{"hidden_size": 192, "vocab_size": 8192, "norm": "rmsnorm", "norm_eps": 1e-06, "rope_fraction": 1.0, "init_std_o": 0.00796}
MLP neurons of a small language model. Each row is named by its layer, matrix (up: input weights; down: output weights) and neuron, and shows model dimensions 48-143. Each number is 50 + 15 x the weight over its row's rms, rounded and kept within 0 to 99.
Before each neuron's rows, "raises" lists the tokens whose logits its output raises most directly, leaving later layers aside.

raises: "olog", "ability", "red", "light", "iser"
L12.up1306:59 45 65 35 52 42 54 46 59 37 55 60 57 82 56 78 41 46 55 71 81 33 50 43 30 52 47 71 49 34 70 39 53 36 59 44 71 53 49 37 54 42 60 54 53 63 64 65 61 48 56 47 54 68 42 99 47 56 45 26 43 40 39 35 52 47 50 52 17 51 64 60 27 62 36 59 57 54 89 39 51 53 52 53 35 82 74 65 55 49 74 68 50 51 85 13
L12.down1306:80 61 74 59 44 69 65 64 49 63 50 51 42 43 43 37 66 73 36 15 37 66 30 56 72 50 31 45 56 72 37 16 49 18 36 71 52 46 49 50 58 48 34 36 63 46 51 42 47 35 74 71 60 47 45 36 43 65 51 56 61 57 29 71 63 46 55 41 71 67 48 50 59 56 54 52 60 41 55 61 40 52 48 40 57 31 46 54 37 55 54 49 84 17 48 75

raises: "ution", "ulu", "onia", "nce", "ency"
L12.up80:41 61 65 63 44 31 57 68 68 17 52 47 58 56 53 39 52 44 06 41 28 75 62 62 42 38 44 41 37 61 63 50 47 51 41 47 45 65 70 51 60 37 71 61 57 59 32 57 49 51 56 46 75 39 56 47 32 45 65 73 61 43 19 55 43 63 42 42 78 40 60 39 34 38 84 26 46 43 57 50 49 52 54 46 77 53 60 62 47 24 61 43 43 61 35 52
L12.down80:66 60 22 47 62 43 53 52 28 55 47 70 53 37 59 47 47 37 70 55 82 35 23 25 68 57 49 59 49 49 57 60 59 51 50 46 56 73 38 40 66 72 21 49 38 52 55 41 48 63 32 67 40 48 49 50 59 58 49 24 53 49 77 35 39 38 56 58 39 45 40 53 66 66 18 79 44 54 70 58 63 48 52 58 52 65 45 47 62 72 49 52 38 35 69 29

raises: "aint", "ened", "ary", "bal", "ation"
L11.up782:54 26 50 41 68 60 26 25 52 48 74 37 64 57 55 36 61 37 69 49 42 59 41 68 68 42 36 39 57 21 49 57 60 51 73 54 84 62 35 64 43 56 48 43 44 46 52 63 25 15 23 27 49 55 43 60 62 53 35 54 50 38 64 61 14 46 18 34 54 45 33 59 56 44 37 70 49 48 57 58 74 28 56 75 59 51 65 50 44 66 63 37 50 36 26 57
L11.down782:44 52 47 50 44 57 57 17 67 52 28 64 51 54 36 47 52 66 49 15 32 60 37 52 43 51 84 38 43 40 62 56 44 23 20 57 60 58 37 21 58 41 26 57 54 55 85 56 51 49 30 47 08 68 35 45 53 45 77 54 27 43 62 58 26 50 26 60 47 50 40 31 75 59 67 62 33 48 45 49 61 34 56 51 42 37 41 44 45 33 71 34 39 46 43 60

raises: "ruct", "ead", "ited", "itive", "own"
L11.up796:32 43 30 23 75 29 39 50 27 35 19 42 45 32 30 36 24 47 58 30 57 35 39 45 70 33 57 48 89 32 64 38 72 54 92 50 71 56 18 62 41 48 41 53 18 34 33 38 70 63 53 26 53 51 42 64 81 33 72 48 44 44 62 53 34 57 43 40 59 45 22 59 44 78 22 48 47 74 47 41 43 31 47 81 40 42 76 47 44 40 70 37 53 64 27 53
L11.down796:43 38 16 55 70 52 36 43 40 51 61 69 50 67 48 64 73 57 51 62 26 49 23 51 69 39 65 30 59 66 70 63 64 91 42 27 52 28 52 28 57 39 52 64 51 65 66 43 46 52 37 43 27 41 57 50 62 64 39 44 44 49 64 80 56 39 44 55 46 01 43 43 40 56 30 34 36 29 64 63 52 39 56 44 27 52 41 60 45 46 58 40 19 31 68 26

raises: "borough", "è", "sson", "berg", "bour"
L9.up731:75 31 35 09 49 69 37 37 69 63 63 41 27 75 60 46 66 51 47 50 58 68 47 32 38 33 43 51 69 50 46 40 49 41 57 48 66 50 37 60 60 23 54 41 87 58 69 58 36 32 39 36 34 36 91 66 69 47 61 70 37 33 36 53 58 72 54 22 56 52 58 38 43 72 47 51 67 49 59 49 55 58 63 57 48 75 51 70 28 66 43 50 48 44 58 34
L9.down731:48 47 73 46 64 62 47 36 56 55 44 73 43 61 30 50 77 23 66 47 44 52 55 53 71 60 36 53 58 40 46 38 57 33 37 58 46 35 44 56 51 18 51 67 59 37 48 45 33 22 39 53 48 32 48 44 76 76 65 51 54 31 43 58 90 53 47 29 36 41 37 38 56 44 43 41 59 56 44 65 83 41 45 52 50 45 43 65 30 51 37 59 11 28 67 55

raises: "election", "imate", " reasons", "olit", " Books"
L12.up128:65 67 45 42 60 89 78 59 24 53 63 48 54 64 32 33 59 54 46 51 30 67 49 67 68 44 33 38 46 58 44 40 52 68 33 66 86 40 50 76 53 32 41 49 59 40 40 39 51 53 56 55 57 55 30 49 36 75 68 43 52 49 40 71 37 40 77 54 79 60 46 43 41 59 37 58 48 50 53 40 52 52 18 39 68 47 51 36 38 43 46 41 58 32 31 39
L12.down128:34 41 39 48 34 15 31 45 54 46 51 47 57 32 75 57 39 37 54 58 43 39 90 50 52 36 80 52 47 51 38 86 60 50 63 27 42 61 51 36 37 49 63 50 24 55 55 62 54 46 38 40 38 51 66 66 64 35 42 62 57 50 67 25 59 44 39 41 21 16 64 45 46 35 70 41 39 56 58 44 51 71 63 73 34 57 41 57 55 48 52 50 14 61 40 63

raises: "ead", "der", "um", "des", "ione"
L2.up1014:46 49 65 28 55 44 64 20 77 30 48 40 52 45 39 53 46 31 56 36 59 54 55 63 53 53 34 55 56 47 59 61 62 49 20 51 47 55 46 62 49 39 67 64 60 54 55 85 50 62 33 44 57 42 42 49 38 31 39 41 23 79 62 63 07 66 26 56 78 52 78 63 44 49 71 50 41 58 64 45 41 61 55 41 62 38 62 75 43 38 49 48 46 33 45 42
L2.down1014:37 35 34 33 49 37 60 55 55 77 65 21 53 35 58 42 68 31 44 86 39 62 35 64 45 62 67 51 30 54 72 42 54 71 33 93 58 56 44 27 26 35 44 42 56 66 58 43 84 28 75 31 48 35 52 32 52 23 52 32 26 49 69 47 70 56 48 60 39 55 27 30 58 47 46 44 72 46 36 38 27 52 47 61 60 52 38 49 75 51 07 33 44 72 38 57

raises: " entitled", "day", "enn", " volume", "itor"
L9.up240:23 28 25 34 48 26 60 50 51 50 67 43 61 43 67 56 57 44 49 66 65 59 59 43 56 39 37 45 18 28 50 43 42 45 28 58 45 58 93 48 38 35 40 48 36 67 20 51 41 66 71 39 22 39 69 36 53 73 60 37 62 56 65 33 39 41 40 41 52 46 47 39 66 55 35 47 61 50 58 88 64 85 64 39 48 49 49 40 50 52 53 58 50 53 23 57
L9.down240:24 60 68 42 61 78 37 60 57 42 63 66 56 37 86 51 24 65 38 59 50 47 56 65 62 41 68 28 46 53 46 31 37 46 36 68 48 37 54 68 50 70 14 45 31 33 63 68 40 55 61 72 60 35 41 46 35 76 30 37 40 34 26 63 61 17 27 42 48 25 47 88 54 53 38 57 32 60 51 44 83 55 48 40 31 36 55 55 31 53 48 64 51 90 65 54

raises: "hem", "phone", "com", "ious", "lin"
L11.up635:33 54 29 43 80 38 49 56 68 44 45 54 38 51 61 71 72 65 61 36 65 36 56 55 33 62 43 52 39 48 45 54 64 46 17 50 66 54 61 34 64 51 46 58 45 62 51 71 35 28 41 48 56 70 41 60 52 43 36 35 62 38 34 36 85 62 52 70 42 49 24 36 38 60 79 82 41 53 74 35 36 66 28 41 40 57 43 62 49 20 46 46 56 23 74 33
L11.down635:56 72 74 30 27 38 67 57 51 60 40 51 41 72 36 24 31 70 62 67 50 29 21 37 48 36 19 77 45 37 43 33 47 48 67 24 46 53 41 32 60 56 54 41 57 45 78 51 40 52 62 42 52 53 51 50 39 76 41 69 55 61 48 33 48 43 50 54 27 71 76 53 47 52 74 41 30 46 79 26 52 56 42 29 63 52 47 36 39 38 44 61 47 64 72 36

raises: "wide", "ez", "ž", "pen", "hood"
L9.up104:55 54 17 36 32 25 40 65 48 54 40 21 48 49 36 68 19 40 48 50 33 39 55 57 43 53 43 09 39 42 54 49 57 56 19 56 43 50 64 44 49 35 63 39 47 62 25 45 71 60 47 35 39 44 47 55 36 64 77 52 53 51 38 54 22 33 57 42 00 50 76 70 43 51 41 17 30 54 54 76 46 63 49 34 19 54 31 59 40 62 45 45 51 56 54 25
L9.down104:76 61 30 18 27 40 43 49 53 41 64 40 50 61 36 34 28 73 34 64 86 46 43 52 85 33 63 33 41 56 58 34 35 66 30 35 56 39 86 33 40 70 47 49 52 54 41 77 49 51 40 41 44 27 79 65 36 55 60 60 27 43 40 48 65 72 41 49 56 62 46 58 45 55 55 76 64 63 57 43 46 51 52 65 37 46 47 20 56 56 55 49 79 63 50 16

raises: "ional", "ril", "ér", "alo", "rant"
L11.up938:58 36 52 20 79 32 40 37 44 20 14 32 45 67 56 60 14 45 55 50 48 38 42 52 53 27 48 88 64 53 51 33 69 57 71 53 73 34 65 54 47 74 75 40 15 24 45 50 27 21 49 55 58 48 41 68 66 39 62 37 57 39 63 43 45 44 19 70 35 58 29 49 61 59 40 50 43 56 41 42 69 56 79 44 27 41 57 80 54 34 54 43 50 36 34 62
L11.down938:28 50 28 53 44 55 65 31 36 48 44 47 59 64 53 42 50 26 39 54 45 43 39 44 63 39 46 68 57 53 60 64 30 54 40 35 61 45 64 55 45 40 30 55 55 80 85 56 49 55 35 44 14 42 20 36 58 45 49 40 47 45 46 27 67 39 41 58 35 45 43 55 49 62 33 47 57 09 30 45 70 50 74 27 33 50 63 83 64 41 73 64 32 81 54 19

raises: "obe", "ress", "here", "imate", "quir"
L11.up395:51 76 42 48 39 42 23 69 49 36 43 76 41 50 19 40 35 78 37 76 33 43 48 48 19 41 57 78 72 50 52 55 73 57 41 47 59 51 90 38 75 41 36 46 51 52 48 52 78 55 35 46 53 45 91 32 33 49 70 38 37 49 36 12 67 59 80 73 44 62 26 47 63 45 42 44 52 47 54 60 29 52 63 39 55 51 56 49 55 11 08 70 49 41 59 45
L11.down395:84 50 43 53 47 25 41 50 34 41 66 62 45 42 53 44 36 34 26 77 47 30 83 40 55 24 65 42 51 50 65 40 47 52 74 45 15 36 68 40 74 64 72 59 39 40 51 31 48 40 22 41 62 36 73 62 44 42 29 53 71 57 49 34 63 58 47 36 48 53 18 54 17 25 42 52 37 56 40 49 31 56 45 41 66 52 39 51 23 64 47 47 54 59 65 55

raises: "back", " him", "alog", "side", "writer"
L2.up544:70 58 72 81 64 46 46 58 46 56 61 32 46 30 30 61 38 54 61 53 40 57 50 77 34 53 67 24 59 61 58 63 54 49 55 54 53 29 64 59 53 52 45 45 73 51 19 41 57 29 62 62 20 66 32 56 39 60 34 33 65 37 57 53 84 60 45 72 55 48 91 27 50 62 17 58 41 51 65 57 62 66 63 15 47 71 56 42 53 51 59 43 46 46 53 55
L2.down544:40 72 39 36 49 39 51 59 59 47 42 41 68 49 44 69 64 48 19 54 63 64 22 61 59 45 46 45 47 43 45 55 44 00 65 60 58 56 49 49 43 42 51 58 24 49 39 68 38 32 66 58 53 42 23 44 52 78 60 56 48 67 51 47 53 29 58 20 23 41 24 57 30 39 53 52 40 62 36 42 53 43 46 61 26 52 35 49 34 63 69 77 68 46 47 28

raises: "aging", "uel", "cer", "oir", "ent"
L12.up1470:30 50 76 59 79 22 38 70 64 54 55 73 66 62 34 45 62 64 28 46 32 68 60 58 78 60 42 20 44 48 54 39 37 38 45 51 35 65 44 45 49 48 64 62 49 51 65 52 50 45 43 43 81 64 43 55 44 43 60 83 46 59 45 45 72 67 64 36 75 24 65 67 52 57 44 66 53 42 30 55 52 95 51 08 43 59 38 24 48 08 58 59 50 35 46 25
L12.down1470:71 64 21 28 26 66 53 34 30 45 55 32 62 49 65 50 34 43 88 49 69 28 54 44 36 63 59 85 67 68 33 60 60 55 61 60 64 39 50 49 55 51 45 44 65 67 56 48 52 72 46 53 07 39 52 42 54 47 30 23 48 39 59 53 38 51 55 69 46 65 31 52 33 40 47 31 49 53 43 50 65 28 48 82 58 46 53 57 58 69 58 35 51 50 60 55

raises: " they", "gin", "ging", "ited", "itive"
L9.up477:26 23 56 44 43 84 19 67 42 43 53 50 31 67 37 61 47 31 21 39 27 32 75 36 56 51 59 51 25 52 60 55 61 52 33 45 68 74 53 34 78 35 62 54 57 43 59 57 43 60 51 60 16 41 50 47 58 45 50 68 74 69 58 67 53 19 38 12 34 59 30 80 25 76 61 29 42 53 60 50 53 53 77 81 63 60 69 32 45 30 51 48 46 53 18 44
L9.down477:71 73 37 68 41 65 42 37 19 61 39 61 40 92 72 58 54 53 50 72 59 50 28 70 73 40 56 46 48 55 59 85 67 72 37 25 43 35 48 51 47 75 53 64 72 38 36 78 45 62 69 39 48 59 50 46 37 58 78 44 27 48 59 35 43 40 29 67 32 99 74 45 70 45 65 61 56 29 49 54 54 43 68 45 25 39 50 43 52 64 30 45 34 36 50 43

raises: "election", "imate", " %", " artist", " Baseball"
L12.up897:76 60 64 64 58 54 82 84 53 58 52 53 40 54 27 16 61 50 25 40 42 51 62 53 60 42 54 33 48 42 38 42 52 53 48 58 58 43 53 59 50 49 42 52 53 33 48 46 44 49 53 52 64 73 29 25 49 88 61 64 55 50 59 68 36 42 66 51 69 45 31 44 44 53 58 52 58 44 45 28 52 78 23 46 64 55 57 26 47 54 16 47 56 45 44 49
L12.down897:30 43 23 39 29 33 40 31 49 35 52 40 60 32 72 62 34 43 76 62 50 37 62 59 46 51 60 68 49 53 41 99 58 54 63 54 43 59 50 43 35 47 65 56 28 49 48 65 58 63 38 67 27 41 68 60 57 35 50 44 54 44 57 40 47 48 39 52 40 20 56 39 46 41 38 40 43 56 90 54 55 54 69 73 51 53 43 62 59 49 52 55 00 61 37 58

raises: "ific", "ș", "board", "ras", "key"
L9.up1464:43 61 48 20 63 25 64 45 46 78 43 32 46 58 25 64 43 40 54 57 37 81 71 69 54 44 69 70 52 63 56 46 67 56 48 53 41 50 57 73 61 37 46 50 55 76 28 45 74 64 43 36 62 48 75 28 49 50 59 55 32 44 32 30 31 34 48 78 23 42 52 89 46 46 42 11 55 51 41 67 54 68 30 34 39 22 59 35 34 63 48 44 48 51 51 72
L9.down1464:53 58 48 42 26 41 37 55 47 26 23 64 28 50 51 37 51 49 41 62 54 38 73 73 70 51 53 46 45 61 68 19 32 65 25 51 49 73 79 40 48 55 74 31 39 43 52 48 58 62 75 55 43 45 39 51 42 39 35 63 47 68 22 68 41 48 58 63 51 48 32 57 21 56 54 49 42 56 48 43 64 37 48 66 62 49 31 77 38 63 65 31 50 67 56 43

raises: "ory", "ories", "ipl", "oir", "iro"
L2.up721:78 30 39 35 35 65 75 80 44 64 36 61 39 61 58 57 38 51 45 38 66 43 57 41 38 52 22 61 41 37 59 69 46 49 47 54 53 37 86 36 43 44 48 48 42 23 57 54 32 59 71 73 44 37 33 59 57 48 75 43 32 22 39 37 65 43 59 38 32 31 16 76 77 40 65 45 49 62 48 60 45 64 29 45 85 47 27 59 34 37 43 62 54 42 55 36
L2.down721:35 38 41 42 55 50 56 74 52 45 47 65 66 47 50 22 57 77 77 29 42 42 67 38 41 36 64 40 52 54 35 49 46 47 65 20 25 72 37 74 54 48 32 46 72 59 47 46 54 66 49 25 52 46 59 38 51 34 75 54 55 24 43 68 58 31 43 86 60 28 56 74 70 63 55 30 34 54 47 37 69 35 53 44 34 56 35 55 99 47 41 47 27 38 58 43

raises: "xt", "uction", "work", "ball", "hl"
L11.up118:49 23 53 48 61 75 26 37 57 57 43 29 73 35 55 39 43 36 26 53 66 32 46 58 45 18 44 43 48 95 46 60 40 52 77 47 60 44 51 48 60 56 44 51 54 77 78 57 79 42 84 50 55 30 85 54 43 53 42 52 49 61 62 58 70 17 44 42 41 53 43 25 43 56 44 95 46 49 54 53 55 46 80 54 49 43 49 34 16 40 41 69 53 59 42 53
L11.down118:56 48 27 49 41 31 43 43 61 61 45 32 45 24 46 26 66 39 79 63 58 88 39 36 38 59 64 35 59 79 39 46 54 61 53 53 40 58 48 37 52 49 53 00 49 50 51 55 50 36 51 53 33 49 48 72 34 66 62 24 37 95 48 64 36 60 67 34 28 57 17 61 37 53 31 38 36 18 56 40 59 54 36 43 58 46 50 49 49 52 55 46 74 30 62 52

raises: "que", "qu", "olit", "ties", "See"
L9.up909:63 63 76 51 31 44 37 45 21 58 43 34 18 59 21 38 36 35 28 54 44 31 20 42 40 77 23 39 47 58 58 53 50 48 87 53 48 50 51 70 60 65 50 58 40 45 21 50 65 71 61 30 66 56 66 52 20 20 54 39 56 66 45 43 48 62 52 53 55 42 33 54 44 66 55 57 67 60 31 78 71 27 34 35 57 32 42 39 48 76 62 70 46 43 56 63
L9.down909:30 42 34 25 29 47 60 59 53 38 48 40 71 49 24 35 54 64 60 44 66 65 52 37 74 52 52 50 51 49 40 41 38 41 38 36 37 49 39 28 64 53 60 44 62 46 44 37 65 73 35 60 56 73 32 62 50 27 45 38 50 78 59 37 43 98 45 59 50 50 44 46 55 59 54 54 49 36 69 58 58 43 34 64 54 55 57 35 87 29 27 60 62 83 62 49